MLP neurons of a small language model. Each row is named by its layer, matrix (up: input weights) and neuron, and shows model dimensions 0-127. Each number is 500 + 50 x the weight over its row's rms, rounded and kept within 0 to 999. Numbers have three digits each.
A block is one neuron, or neurons of one layer that tend to fire together. After each block is what it responds to, as a language model described it from the Wikipedia text at the highest values.

L7.up318:468464548564551508599526519630502438492421566540485464427476486450490564446478422507408441545413464407528448468522497520506591483468350478521482482461535500569557540432400513475485515481518443479508589560486618510456471505510465514524503521596521481428461465556502534473529548539488510367395463468473581457426571484548543503414568496571486454450463429531469598501466490489516634482489
L7.up433:429547482477526455524453444451445571517498488476452578554541457457520533517533444529456504468413496458532487466599499571461529529440488510445372543489492510498553509442597548463625507473491475468490440458507489542505559474479557466507535481464478490480462411534549561512474432433561454393500506588512419437512514443499506533545492650405413508562499518534609478397541542559525496530480
L7.up441:507458487505494493469542533512522524570447496585563493486444508443455501542462525439481515508488462558474462540451552411487527495456483509581424522477600471530591474540536642511569529510587442523440434520504487548527454454411400572474582518469530469485429527557557451443526599478509458498487463538580507547456453420490523506393515465517431517449536567545579550547461537456520541445459
L7.up850:550543466482537642503479514579572500447468538495549520520430482452435501489592494498501532459506572462550498507450516482474520554396450517600492495430451506515499541486507570519491551435528388442478489451431548509590546557464578459384498479443521472410523476611424429536557545477499537459516485508427513479609591513490575482455462486432455502511486473552466371542588540504466494488442
Description: Mid-word "r" fragments. Word-piece tokens inside a word, mostly "r" following an initial consonant (C-r-usaders, F-r-iday, f-r-inges), also "ar", "Br", "gr", in names and common words.

L7.up400:533583582490504459548449481530469513428599452520485565415497490482512575590549493434492472567496410589524460553414394501461499500507536507485425494585466503592480449502534465523430504538442393470488471524584525482487528492505496452525416507505447514407526487571536432519497605443476445541587433566484559532479553462470465561503556494409445506451486499506552587536650459483509492500442
L7.up520:540423430446553552535428572496423450508463528459513526560466478594580447530541559543596413457482529512495433544341535473455540554509434540479475514473512498572521502493444531510442555445510465574486442570489545489538431509437457623504473537479414510498488550524525473553507392376492628504544438585506484458498523496598563507551491498514388455368440472508503608423402515552511489488525
L7.up978:445588553555468531463499435426526551607396438524514468505521501471506452515520418498547532547543521431489474488459428422488543506499479461515397448471464401553572557555527540587449373464595519470478500540511514535562472522528515512518488499586524507486511451511522397498582455557521432536501477474502476495453488497544506537512541453501508430466591462509589619528401451461436484505514
L7.up984:379493547522430545541476571515527488456436454388504573569460451492468537526395449493518455546461521585496467461468425582481498482482496485469525530531519414431534511455472544567437507524500462520465544568492527488535475522452483486532472571488529532478454534475501419505490460561447421483600437548538445500476537526513445544438500478468492465479530486374500504551518484542430432409476
Description: Final digits of numbers. Last digit of a multi-digit number, especially in measurements and unit conversions, e.g. 78 in 255 ft (78 m), 0.85.

L8.up272:532571443427481448543465435470509620509499459468576460514405535506470526522486405544628575528546481505549455518482484393539468540555529559419487480436426483504480494413541473465565617506523535417571492520469570431477390447542455525502458571570520490445454569536452411458466502491454519543554522477416406521497496509484541437445582630461507457503499470569495492465638465456484484485438
L8.up279:531567482460518527533600434483501578500564453551564580465427435485478515514510460583519501462473559547544504498569544404545546445584529560473498486562468498519493515450582612471479508522408425525538486553510475518447512535517538437509424521553493515506399524503488615532540514510509430431460492486492479554468403486473495487561492449473445498495503505519412537576488522543504545513542
Description: Split word-initial M/R. Single-letter capital M or R tokens that begin a longer word, mostly surnames after a first name, like M(cCullough), M(atthews), R(ivers).

L8.up33:477390577488486465577457576509409523442595493515561501526470533499560444539494524571483470420508509521445453479495439543397483520538603571498553540465430481555531501442429452417469571583480619496466554561518498471522503548500444558502395389447449467443454442472523504470546556475541554522435438400589436524548583527522492533559571461563486456475495510385583511484506524592460508529518
L8.up879:369550539438431518518541517553464594505544401473450499529464494515451495655540469575519560560461475560519430514448457445541483551544459488539565507477441453485436452497546454563482472462517489517530503512508496472530435542522381542495493416467513516432448546463396433454573574539486466617474508557361490513541568526487507522502602485528620491479559480406494458541470474498412503427449
Description: Vowel word-piece fragments. Short vowel-led fragments inside a split word, usually right after its first consonant, mostly "il", as in W-il-kinson, t-il-es, infl-u-ence.

L5.up43:530497510502497565454429548511565542467455509502435599495391511548462456628575493457507447472555474569544518564450478550511554442467508483528520483461401448523491551502502413462452412500529492467533493569444466494518469473552443449568514528447487501456464554377511392501527452557504480504360472529511498402608488454565426556467521497571438546454561535426526675373516483470542437604484
L5.up84:528523415501496615529626519462436542582494482520575592499355544543505572487471426535598486504531477518462457530505574426544556495456443465529568492542488461529520565457544493579435546593402428457483549530488508452561491526499528481478563505548499418532471411531592464400494474554523542538491429549477454531537492477496526500522499491565535527466472602482482438496529488367567576582443
L5.up349:450527471492548427507448462507469590476455540488518511571502538593489536580543468497455452537440512589493487566507485506499394508516458485491522525504548496535553589422514464491397546428535566500498583530494486523495546502440499524452425579525422489508483479527485528426526523493416514473486403597521541448558480460495495504476532588545518487448444531406597549476485458420488481537446
L5.up413:504541543484474479472528559535539551497417520531492521523455436520560471556482517458499429491442396483463436473489566459455506631542544539444456591489467535558454536385628439456525501490496504494435507516508565449438501508499499468452554475508539525409490556524446529541450486534426521567572527457511541411555514460492444522622473442517425505461414555522462599477461528473449499545476
L5.up661:501439530491465474495546604428579544405477457481423499443528511528537431510542487459551431525463474447464381491495385554498416501495489551472522499522582443508547576645454581561496494574523546515530473454385562483394473448505551455512547437565455504517561487529446483533438490390414448473575487553576530545450504581554526559381479526554509488358547520572585455453474490539515455468496
L5.up678:443536464480510558438523356531552590476497469597469547604459492520561560427462488478519449435480589527458485385554479491548524465412455407440515511506411521429467509490449570457450523486510531453407550478482524503612476515507407466530422476523495582434550563418461454609599513540446424566515517530572480492470448614572513499523510508584508471459574551563521495468473513498549524527486
L5.up827:490466462456461456520511576467427485523476510490524458422511433394590563559492479597486546580421509418414429485513410415563544562502568464534559529522387493411440556538472523432518525513476468567480542470443530554513426510433506528517550506365520460434582576520442575458474472467466542529417457509467514555585523411502441498492467495544568480486604473494456493436515540471483541511570
L5.up987:608482425585496487464500487593528576496552519559519524528432564438545532493622385559509475561434496467451405587583487573476492530540426480509569506427552444437510514528546596506415471439480486520557513483421500513470532473468454468538460534611516509474447516450431482472552444437473500498516583456610519504609528499509502462515504424580442490443448667568443586391529499484532542589573
Description: Digits after decimal points. Digits right after a decimal point in statistics, tables and vote percentages (96.1 males, 62.1, .211); weaker on word endings like Canad-ian, Russ-ian.

L5.up107:520535435536551521491428495481446549507509605463548529521477509377627448436516513551482509528493535498453604559511432539459446517403484551459472579561445595515512527478538478477449453586497451388552554470534401565488519573585606575511551445540500398497552555549492520499517418435451500517461487481539508458518441492517415491489453543591521462425454469563484602473493613457382524408481
L5.up265:493394542604576507573527541515443473396495471486480515466577500393452437506495575454564467635478473512507524561444456522465422458527543516408524464454500454522521572489595514498401464504543428477447568452468535578516477483483558577490439430497459423520458611525476449580501480523435519519411446483566501490524558511471512483536410499428488501484489423462493470518528471519520479552548
L5.up272:488472534542473531531476556546507554522482547430525436513670488465451444532578543509518484538423571492515492512480545530452590497484521556492489495505492494448512502484582403516525456514481485483517497466491483558515521505486589429513534488529496454536428497445476445463475585558559423545487472539410458650572464482513555454527470565487514546511542526522555514443447474575452471446513
L5.up301:495455501458446519471493477587460528500481480503570502457546497428422494545457478550533388494593577485556545403572481485480381596470495435374537511501361517513459536460489469455563418509497504493522502504482421516586463513442523582522496458432527406504542504466489489523443538541529544511588501480421429526492664488452499490467475594467501459479496531467491504486432489556439512518514
L5.up551:604507514544406488553529620512505521516484486444459588496557545489580442376487537538567438454525431481523541442501502429489463473493490530526501541543478437488473520601543543513445485441569470385497502538587457478540523563537501444440408512458543628462491510463442473463483468451439509479486467451438471573468587521546450635421442481530460532548510506428429452480481479498417504439555
L5.up683:534477548540492502502517477490501447404543489435494618519544517559424534553521494473528533455528575400508481460529535550498413438544600459532458501447513569543444546556511482439483470468489519478391511437550529509455474389495461530489463491512553422437472426558492480523483492487538535462422494474489501564489402507515516479439406571518564452518448514514528548535447482552488536593509
L5.up701:487390500419513469485520570491493520490464579473515459510486412460473479504518494466478494491377520562604438564524410397480588541461449479608532504455497460555483464548554553500383443474505505544510493564565520485529470457499589552445488427515509564503535625467481437457453483474559435513446435491536526525528602457519593452511540568491451440505411410560485516514466547424564425520532
L5.up712:502506616492527532496576498503331481473482412558487494475566474556388428553525521559509411576481558469562561506429479451555413450503569561480394482416571462534503534519458419414507456630549471510537516507516520504491534548529503508533528517480499481451534552542449591448475500484465489512478566502563502393481561449565520530521458484426427537463435512496501423491561533519457500539508
Description: Mid-word subword fragments. Short vowel-led fragments in the middle of a word split into pieces, right after a first piece like T, J or Pat, as in T-im-es, J-ul-ie, Pat-ric-k.

L7.up21:477437429486534500499554511505477540473513573541543550415515576438544384488514508389521475483535549446485475540615465526503491509530461475540512463434456493607526530517532447496503448528570528475557529413556501532592431468378556488553534565444499387483513553482407510454444553480454446458561557535511548438471498472447479564487583482477480422448522463455530512487500504496542491509549
L7.up193:516447382542445435460545636484488507464541516606442519563515635547525467469552503537559547549536488565420460549452508431526561469496403478605614518557487479489478560535484516468524501494521467492485478514521546532536612472491549553482559536501554460500500482517514458492450495550507465493426511522468509470423564480597533490516532465492507565488496393379416429398498494515483537498496
L7.up262:518496476481458527487560554438508520451453527571551515536478521465434480504478526557477526551497457553542377511523592415472538399398504495547525493430475490563537495555517500493495473511524455507433522542507619511551488479441534430538414517530482479531564541510511513456457447495483625536515487515545494530478516532464502490530494597468480487547591514443487562366502506449471436604453
L7.up653:480463543476449584487465489360454598396503559472597510535530480530528402524531442531525499416495425534484408457517493474525547489519449527575519540495516553508547547494525461480566545509497586495592611510467507550444398417429532442536442612458520553467483473457379451512549525484535458474487565502513492551525606508548510523507421508533464508501428450509563576559553503443555498517519
Description: Adjective word endings. Final subword pieces that complete an adjective before its noun, such as sm|all, bl|ack, promin|ent, Swed|ish, sh|ort.

L7.up298:494503532398446412536445578485506481567553559517503487516434513454481609512540477507519560469573495472445596494457450581554544506487481535491478477448477511500545430533515511595464528574426542481556565580546517470495621532490531403409516574507546429494448399450440525532425492483589582471472525547425554485495479462471521467594539517516556493462586492526404510505459431467368420484461
L7.up541:529535533436503475402569504549600578535554432511519440453478473451414448571549475445519505512422566476589483479439452563489563519537437499426505486554450460471460434497489531562514575420497388505478531518564555528478520483483430490489503458440510527467552445567510503548563408509536515524527426507490499417461421514604557499503544477470588537529493441536526430559508530486563521413596
L7.up544:550541491572535515625498477569465529493653470537459481504517516483501403503524524481553458534519541424468466531456428602466482488496506486511530459540542511554527411505539470544550584458466440469444559478566470497544624468476477471392439528428473555474426416519513514531553513472541454531485538421534550510454414489559418481496464477527580429498558460484505470535569516505529500564490
L7.up950:473427441410368432558542477572596487552458419566532434536474475485489519481469519438439563506492500505470443467557552448521573520407565556492561519588479541464527510513508453523505491448369532463483506499507455540582433581568396609487457509537462368417425490458438486519584521450571410445516512469528521517608456457555594505611542502522491452522516571526531459497523481435568492449502
Description: Section-start and clause-start tokens. Line breaks right after Wikipedia section headings (==College career==, ==History==), plus tokens opening clauses like he, this, which, whom.

L7.up9:455536475492493553502545376505441516561500491492509381566507491552513467539597402536517563497490427450472504591541620509424554554517510540505608553522526448440510505433524490489448459528441457517494506520592479454476504522459484484481499558571484550432550499602467506423523449600609447549519560495505480483509550491530541526506502524457472549535467386519500482490484487473598476403535
L7.up345:507516508486486569450503428477422505447553471446472465414531443483568482466494530521569499474566349377434527550498432541545482519486464408516471535501446465483501474475591498587437460550436460489474521593539511554492489517520588461496517431415567544524456487512485540503545418544615550521513450504526470533527557565410550532553582550481441568471486507547489456618527434512475486487556
L7.up347:479500476500466597567472446564458494473411490497553445560516570522456493575491479494506455465469478528502493506412534496450500504521538480531508546465536577532541575463532430518476517497491540441483469588511590590415456585544512571470446454486601464453520618426465486547505512548500483478497511522438467504544496513560510478581523516529560499461551402506418444477490459479545418595522
L7.up993:394472500500519528475536417452481587461452420562474457441468499573474564417536538570558511442552427430414535505489456547547496388470459472440565496445512445504526466484540582500549490528483539427438534525505509609539459528454584566577457523533616536479506497527422456540564424463539573524474577538617459526478447554480508503482415506434438387564508483492501495433524536471586463464511
Description: Word-completing final suffixes. Last subword piece finishing a multi-token English word, often an agent noun or role, as in Minis-ter, own-er, Democr-at, pres-ident.

L8.up873:504573574539480523370528486499391483451546631542557466500564519500467440482498451513546482549500495531438573553498531447606524533457523590566531499401529462483535506521498521593523454523417429510449523476536496438524470545548439503496508444437540502470479551502468551504463467613527464494554540626519488496539465404549473457518569501553499553516477371543554478529571406506457531564579
L8.up878:459576474529454540502468491479468553555596492458428458627535419435459503404445455518528520523465500511371478506567508479454439542453510526438524493557577543520616521474535508522555479578494462519452566442525487502504491581533505470522492436400496533521505493486490479532536482485494560415478426534501456538436493433510524591435477533488556599443398465531562498557541517591459427466523
Description: Head-noun word endings. Final piece of a multi-token role or category noun in "X is a/the ___ of" descriptions, e.g. minis-ter, play-er, broth-er, municipal-ity.

L8.up47:529494510504522466457531563537478490461539519523465468628533517522412499404496537503536419532511497483452425584495473596578452480478525438546524498534501571472430500566507503527477491488526581573551485524517494439485517512470484513587511560506470386412572465606445483457488548492567552540464484515447484458452633455499495502464467519545542447514494509592538535638568503543532509422390
L8.up779:463513515578462455491485420425480462483427468484456477533469517496513446425541469536493533476458527481513472518473540540520531564485520526512483477437432469474446455464430505488519503494507476507519493419565569457400493607480487493471564470504434497415478462490446499591511403559435489494529445490525498515453553445438422455491512476574498554521580527525475498513546487513530682504512
Description: Post-noun qualifier start. Token just after a noun in table headers, headings or lists, opening a qualifier or continuation: Chart (, scorer(s), manager's, Award/, Play-back.

L5.up113:434471532474511486450566525459536463542586532495493468475442589512458511474483536434441490565539545521444544417487516530531449524476513486416446502410502483626444503565381481372475474509485547536500555513635623573552527442481529550509534592584473416528546492443436478486433493529531503539529653463562468505539512518528638550491523581454516498476465546514486508463542507501479545599542
L5.up149:428483548408499461403535569540458502498482501398463507479469519383427506570480446523436488483455561496530492552557458585531521473479477516517511525512572560497510548479553418453558550484500493548514479485477492472491516560472537454499461487449546598449534467506477541451476594527527504507547475496536405572492559558514430562526405548512432577391589502502495438490609525547488539597466
L5.up286:448357436518460554459496514511505421511481512377492424527525505465522475535490459435516427529505567385374537506500451466514488545540504501500489542489472504548594648510481432474489383590519541465392507463516515476433529541422448523545457500398502449473651522480434597472460475462475553546549537578486492533495583479450432511439479453421501506484567514518504403465550527507449522486457
L5.up522:522518509590459507512462486458556540445465386588485453516553466491504388435460501521488544462511516457424491430442533542517509533509496537577479467534525525504575501431481420436497472592543540496544582501580442520528563454363527459369521513560546495435422437471499517516459491481527480495505523461533484543461427526518556440513506408478500455529587516500515504522462440518525532489485
L5.up595:476497488468526543511513634484467542553583564536504545498540446443568552482436577553524484585469476499494546486469411439479566472495523463442347407468433505468514476508581529528480598423523452528472467497508433550574523524420578459442444578392499451511467422499418556492464485414559517628597490544467482644466476471533462509535490565440529570536486500467525499511430502440543563429534
L5.up791:473457495576522563467562511405460577508523474410487448513532462494441417565498526611463410448441494428425582556434502445554560483499374449516483388509494507455514495470518559471518531552425547551466548482454530559499515501422515579429526533437487553559450512431513466478488484571458455566591556436506488546555511503484531418494448567419481525525597540492512452519543587481544482602526
L5.up928:411583529496439505555575574603442446551530528436441470488521615462483555484505490526449427457509453516599563465432481497538570560559402509468560490549483498499510482490527573509418582489527459532404462599530514565493450491486452494536454471504512489515482385570506548521532470576590516506493583477467519459435565603496486438445520518391449532492447498504507510485476381481500457517560
L5.up939:493549471480462492490542479517436505501568504613532448447552439572470465578561558565534525497477507506422612516469441371524538524410544424543546543471470491486517407551514482440528485426501437551466506442577602576464516470459494466427488570475518475426458568507508427518514496414445526501443498546489535450446518427459513526471522541476394494471547532531530571517523426539595589577531
Description: Word-completing suffix pieces. Final suffix pieces that complete a word split into several subword tokens, especially econom-ic, revolut-ion, serv-ice and unan-im-ous.

L8.up118:506442460493421509492479528439562533542467483527489594457530537450478483536538479463500430539402526464470427508547517429515539553465625618492588451470411485451439445503496538531534444528417425471576523496538427532527490405430516499492487460412474481489602503442448480545490503573506526474495478544450622591498479472475534492565393520465558469556555481554487387451539506526493481453514
L8.up796:543506465602488505508471462563536496564588461541460522509485537475544547523472401502456471567490577499450491495477539507508460456453536509525465588396481458533345428545568464433442495499515485542617462495497488525572534546581427516493558505475381599430566518413502515601475527566439450482502549579377503528542559453392529414493524565516443520463516503494580499516491506565492497482581
Description: Word endings in titles. Final word-piece completing a word split into fragments, mostly inside capitalized titles or names of shows, films and songs (Gather-ing, G-ood-bye, B-oy).

L7.up492:436574496449473498521519498505436522496513492463389501560530581511437510442470470460467503512573502491555533487472488494619455537482451524485499518631559407527520453506539511467536408505506463500518580496557528501466504500533514482480416339425574462442450501494490451616415472514556507456489521494476447548514537512557542491491477525439519539592459452579425552545482475589500542531511
L7.up715:489494506533523527492458453608434446578553430517492481570500503486542447401506560433443424513507499524508464487415427410549433519378483483537537506495517391486425480429495496468517525551526516527586456506604566487488598561541477412517417556517539522419456462553494429507531445537535534474545478527445548464485527628410501548539480471487530515559560428459545580469479480547523452481439
L7.up898:513542525484460509455521516489499467537520534484452519502510557461535492390507449494520402483502508474543553485440488436531407519414508468439495502574503464392417577440521534545565588535569484497470550484422505462510488516502467532446519502440622540464523513435478559527469527579504432486457424451487424538535529530551499504420570574539489421544469423551480536414471473614493441483500
L7.up1022:478412524505426502485521449416442510555478492511489562537487594450424466489424514502563476439541455489478572450461481540505547495530411495600595553489546401582449561453572529483550506431526406524571469479532474477446457476484490524505439543426532463515589499477534538441487496467549547469468510587471414516584552505495527474518471608472571475526460482502527417491495433631530478436449
Description: Institutional name endings. Word pieces that complete the generic head noun ending a multi-word proper name, such as Board, Museum, Road, School, District, River, Centre, plus " and" inside compound names.

L7.up157:455445504477542454552540530543471487453421474581466541483465452397434514472502512586592523589492514404475529537445417505530563460524447583503473530514470389452550604537555534485509501499502526513537489465583455492501500564533474499589520527554414514411564569405443517541394527466409592530477515542395503475504476564529509424528491463423478465475499448536506475511539501436539492489573
L7.up323:499507581586538446463575560436448426429578561592445415476580423409515555457547484572563536547471587517544510528535432494466512541539513563598574560551509402445564506538482485459478507529461580472498503530559462474470553534559491533455558535517564545386473491575493392542460557434508581475423526492385497544557531568454538529442472546457430493531556490463422481521450466511498471457499
L7.up452:495524525597473489508523497506518447544561565477548431490458515517420527530608594454564465432455484526569567525491500416545547479544487490562389537480573497468467419456552456473484446479431430467493509438460504477529504598491450520479498599412533537545476490516424491559534453429494562496578523569515484570485574590464489494448561518493450500543528492519594506484415535383602486480481
L7.up608:469565442564500433563504446436478510464449519555549537446557548451574537495548502446494499561564488452451477514517544441435480526470510494536460451471536468358591453491559566479605544502458517453419537472475489559523511507555532513468509501535369470542466483542480379550551571504450518498454468514618446567454514488470565420427590501548497502530486556480480450590421434568552516425453
Description: Mid-word stem fragments. Short middle pieces of words split into several tokens, right before a suffix like -ed, -ing or -es, as in rece-iv-ed, prep-ar-ed, acqu-ir-ed.

L5.up314:578545436578396517470525493488497567507467559539560429662456490496561520499457487555470542477611451493464486469528521440545441566519457490387527448445613567486473467527538575481511402500422467446467547561507525680459407542550500476505479502488541464501477516625536476577508441544494539448507514486484525524484390428484525461505445527514493515578537499494449480518437517502456561498425
L5.up343:515512387411489501494487488427509548472514525408461539560449494543486555437401429487566426557457495527512479409442475499503613530549454477479555475467466508490474563483533481548462519576383441432431519532416467492450508503418488515461524501515419440513506567473352444476494517546521509519535503455523458492540554607462408531496484503545505553483501508540584474609425464468569447472564
L5.up504:472409449547487478550380564476577500512538561517471335536557433567494521534450489515458483395562490453485526522558523515482460421440445466409592530492520475439538508526431427557442489546514515542484546429505579468413419501449473478516529580499523526582532466521519423530518590584513447461425515388598478455547532453479548453503525537510523451485514456504529510394539477538456513529471
L5.up515:505587469450393415491425441518567535539508529516517424377539469508485357434461534516490424427447519440402456448530436503530451512501504556529526566521451518518505480469418464543468491497566534440470526486541522531427557556508523586568448521549563507546474508532524530559440516541523540382547508480460489433530631469532480451562534529484578501552375429445566476425550526515476478441476
L5.up636:537588495479434446492456506448433532524550402590422512463508426504474531509577481382460443608521520519535517544520587439502472529506480575456535457463468520479485431534496532524449514588441451474515514452485465580460525485515439512430505529453538538471482533465633540530509453567502523482534475431544528506460476402548638416432523502445579426479519462539452497517452574573479572435423
L5.up858:511479565468449424504457486397402521499562518519525504544525395493477513448546457471427478493462539519528538504490439489501534462480492482558648480494503543472507599362487556520518552604453501533544633463524518545423568585530441410588488626511482478430511572582505535591428479496536466450531406588499490473514498490525454445556533437573548537422453369538480519480388502472489563473430
L5.up888:590561497560552503568453539518383477504442565550437496440536539499427541415467436519578418450536500500481520436442527473436476513425607455467563471533485576490544542475494503527431482554572534539612444464505533538494544563444532581551504592479547502504556512448505517520568485450480469509514403498526430537566579529388528584470588461539533494516466531468534585512443550566514536384484
L5.up1002:528459515572465536575441499473475461518491536420517522482497486463455529582425420530545423476503527476576569487502482524563465432518474582487399534573497469486460474435479552568445471527430464473400558522470439443466504519516560445479555525447436592540507596551524611522463467503466440496489521562409545528514548431552537573428379463474566471484555471499529577514526444489501506493487
Description: Section-heading line breaks, word fragments. Fires on line breaks right after wiki section headings such as ==Early life==, and on mid-word pieces like "re" in there, "ro" in wrote, "l" in Patrol.

L8.up232:517533394482498495524539483565549465533555556494541453481549574599432377472595605501506446512426553548527446502537492461548523503496564481532591507480477525452466505514527440598473391530545519451411496479575495470464485466573529477483493558504481448506467515464440469466380483544471423465492467499570542596566501580523468504535507431491459516491485427458431503497582558515559430575482
L8.up940:526477411411430461503489508512498506466500573507521444521591467481565508560437524562575454529451473439430463513593473416502510578506499480485508529470481486498502546570508519502494471480469516556503503508574577500489448486492560574507565501463508455454554584508402524389504468561485500427494528513533450568496473447490546475437469484498503426489602519570445535485535558436486518645478
Description: Adjective-completing word pieces. Final word pieces that complete an adjective or quantifier just before the noun it modifies, such as differ-ent, sm-all, organiz-ed, sever-al.

L5.up226:527441489420571570398518530455410482484525465507482458537514468531470452527455544550573521604459456541541567546544445459450449567434446530467444529427436494568528565463479547500501461403393489492463575458461469367509471595461460495534496517490416512409526502598484417491483453540562550528507560595474613494577492615548479479429593530438480465558515545536477434474514431551502511484496
L5.up237:525491506523514536485554563498555494488494581500599510457534454507475570510529537460507437550437494437602515463403556597430455462470518478517549541508518493609481510527444540531580513556482445519530511465420648544523572445601605385536469462565471451506564433537452476453521460600540449513541452511494495494524523527506562407523463527532444421544561469590419454510460437417486568554453
L5.up380:517396510494550494485581457574458484557529587471576496410586405475490475486460469496495511525475515466468515497537519463517420518482458526545452502498436537519458573490533639508571493511450526491489442444493445465429518508512543514570439525573512458427433491594458542439545577492541441506448519492485468582453514500419481491427571439436479485537585536522502442510487531542500550463488
L5.up468:544460509456518534523460531530610562593481537511536551540504549507506508493571487496527492537573485484514473357520484403467485511526521373452525504540503574541549473459375521419510498597527444519409583484635562468451500544488536414500521514510475484528465508628472470461519555513540541529510533557474486494435498508365571466492580514503439519449473429533478469454478456455463528495447
L5.up807:526405505566553481504469414503467525509537495448530453492561432480375510491464508580458481515482437526557486445643462477541461511481527574488521573591484545446480459513522498433595472671577451560430590516361561515516483515490428460614406499525484449479470512497533455541484514460373484534484507562496483527507528498443491455593481455474518468607462537478512589431505501495371489455513
L5.up809:604596568492541460507432452449577541554545446444532496538446527477465497442469436467571446486564458474522558497439636477462397416551503434547406536567471575548515496537543475515480470499408519532505487433534485422532557482426497483498570540512501506554412587549426499507576552535553497515580516592446364507575525496451542494472485468420583491598532528442555481471439459500491489561463
L5.up833:511486494548617620509442550554436492453552465490520475515513557467495433462489534506464490542586511624487462451428465513519455512565467433495529507450462445552505539520480471591476470590471528476533479499545434508453542499462471561488470487445470489435416540490617386485476485424517509418461460554401568454512573437585579518513571501488511482514622522480483506546510465550469475440511
L5.up1015:477518467536522481533459535485476513568439537474521580351526498428473443590475494531510410484526503484522558493562521510466597597534542515443482485473505579443482531542512552503576523537517522469546471483506557406439562431526564468418484556506547601541527457458498502564514512479490448491507512622507545469484527538410501520420616647445543374517542528524534457512473439492441453512518
Description: Word-initial fragment "gr". Opening fragment of a word split into pieces, mostly "gr" before -oup, -and, -ay (groups, grandfather, gray), also other starting letters like m, b, f.

L5.up128:513515463487517456464450539511470449490468467518512520518486462480469508516498538495441551470625629509566475489480511468430467503432508558512500537399448481634579495502486505513474523574448535561540515506443505481626441571431643479443392532531456482481516503533549462582566486496591444418499421494423474492482484542522439494529558496527484521485474416440394570477551504470450466543575
L5.up172:468495479462483425470560485538472518384588501449552495495463454557502531520448423528452405469520482412427525598510519471514395507498519407545532458614501555525470502587429522469572556545399506498579403600487500574545549485434553517527363544526582525451480539508468512575512499603461529402493494540475571456502463564464552530558483509498423512543435462537449506416588503406525460468540
L5.up270:495510535519568470437432581558451479482562525447399452300498573465531511524495479391475452550456557396519486531507533505429509460569492504485518493586474573482492502515442505451535528551446607506500468472527551622553519533456578528524419490575500452496483521534452459621478503464374463555522593512449586358524555487488494442460585545468575551393486523501514494543498452525545455558507
L5.up364:496481499502507540384576512518495431436601499529510474611431550489410418474518515585468490508539549482531526479397511554606510511497465555389537492447469542446546511510453629479461455580410452579396464536524550474555547548515415487477364455488485531469464520442461410464506543609481493550508499508519475455504581443564562576460562472486524453482589429481529558555494504507542561524444
L5.up405:498462485453463373438494524509485547537558428526487472490549459549455523485473488480487489541531474578395544495423481460496474441528504406527554497459444532497458453469511494470550494502474483447388471503559601563525611440506579544440488557536535471453563486558554422445485436574591407417427514539478603541455517528406487463567569566580500540496531475468382510484546487489513589595511
L5.up861:501534529535469517474537506515449579507545480518464500550425513534483553454495537474411352547481479554440489585439507583466368523418464518446493486558543483494489521524512541439455499500432505450486464496578566548508498537465480595440495482406585420477456491435474441581509550535460494511454526495509483448664452514522516480453609483418530491612549462473541527502534463516497486467483
L5.up922:591609471470496559490548477434486577363571465548445510530517556574399497532457463523439459459498461511545500568485531486496486561502500470616445533513558518562578498525471509547412560539450447451555518513556488589504541515472516541561458589385533511463465351417437473484496434548534433465420556481565473485474529532457532499532533435527476539604484474392519460532380584443517487439578
L5.up948:514458531449493525473490472509541509573520378436507559570555562548416471514571510483501435501526599438483527503585527452530577484466520501555492461431502496466593526456515478400511601539409485535418382490604312507565472490407463534462543453426474527448579603531455376438496407484528557429493474481534542506429545422593482575517519553581487512597573360520519498459538482460538524497555
Description: Completing split common nouns. Final word pieces that finish a common noun split after its first letters, such as w|ard, g|ame, comp|any, st|ory and Te|am, plus Jap|an.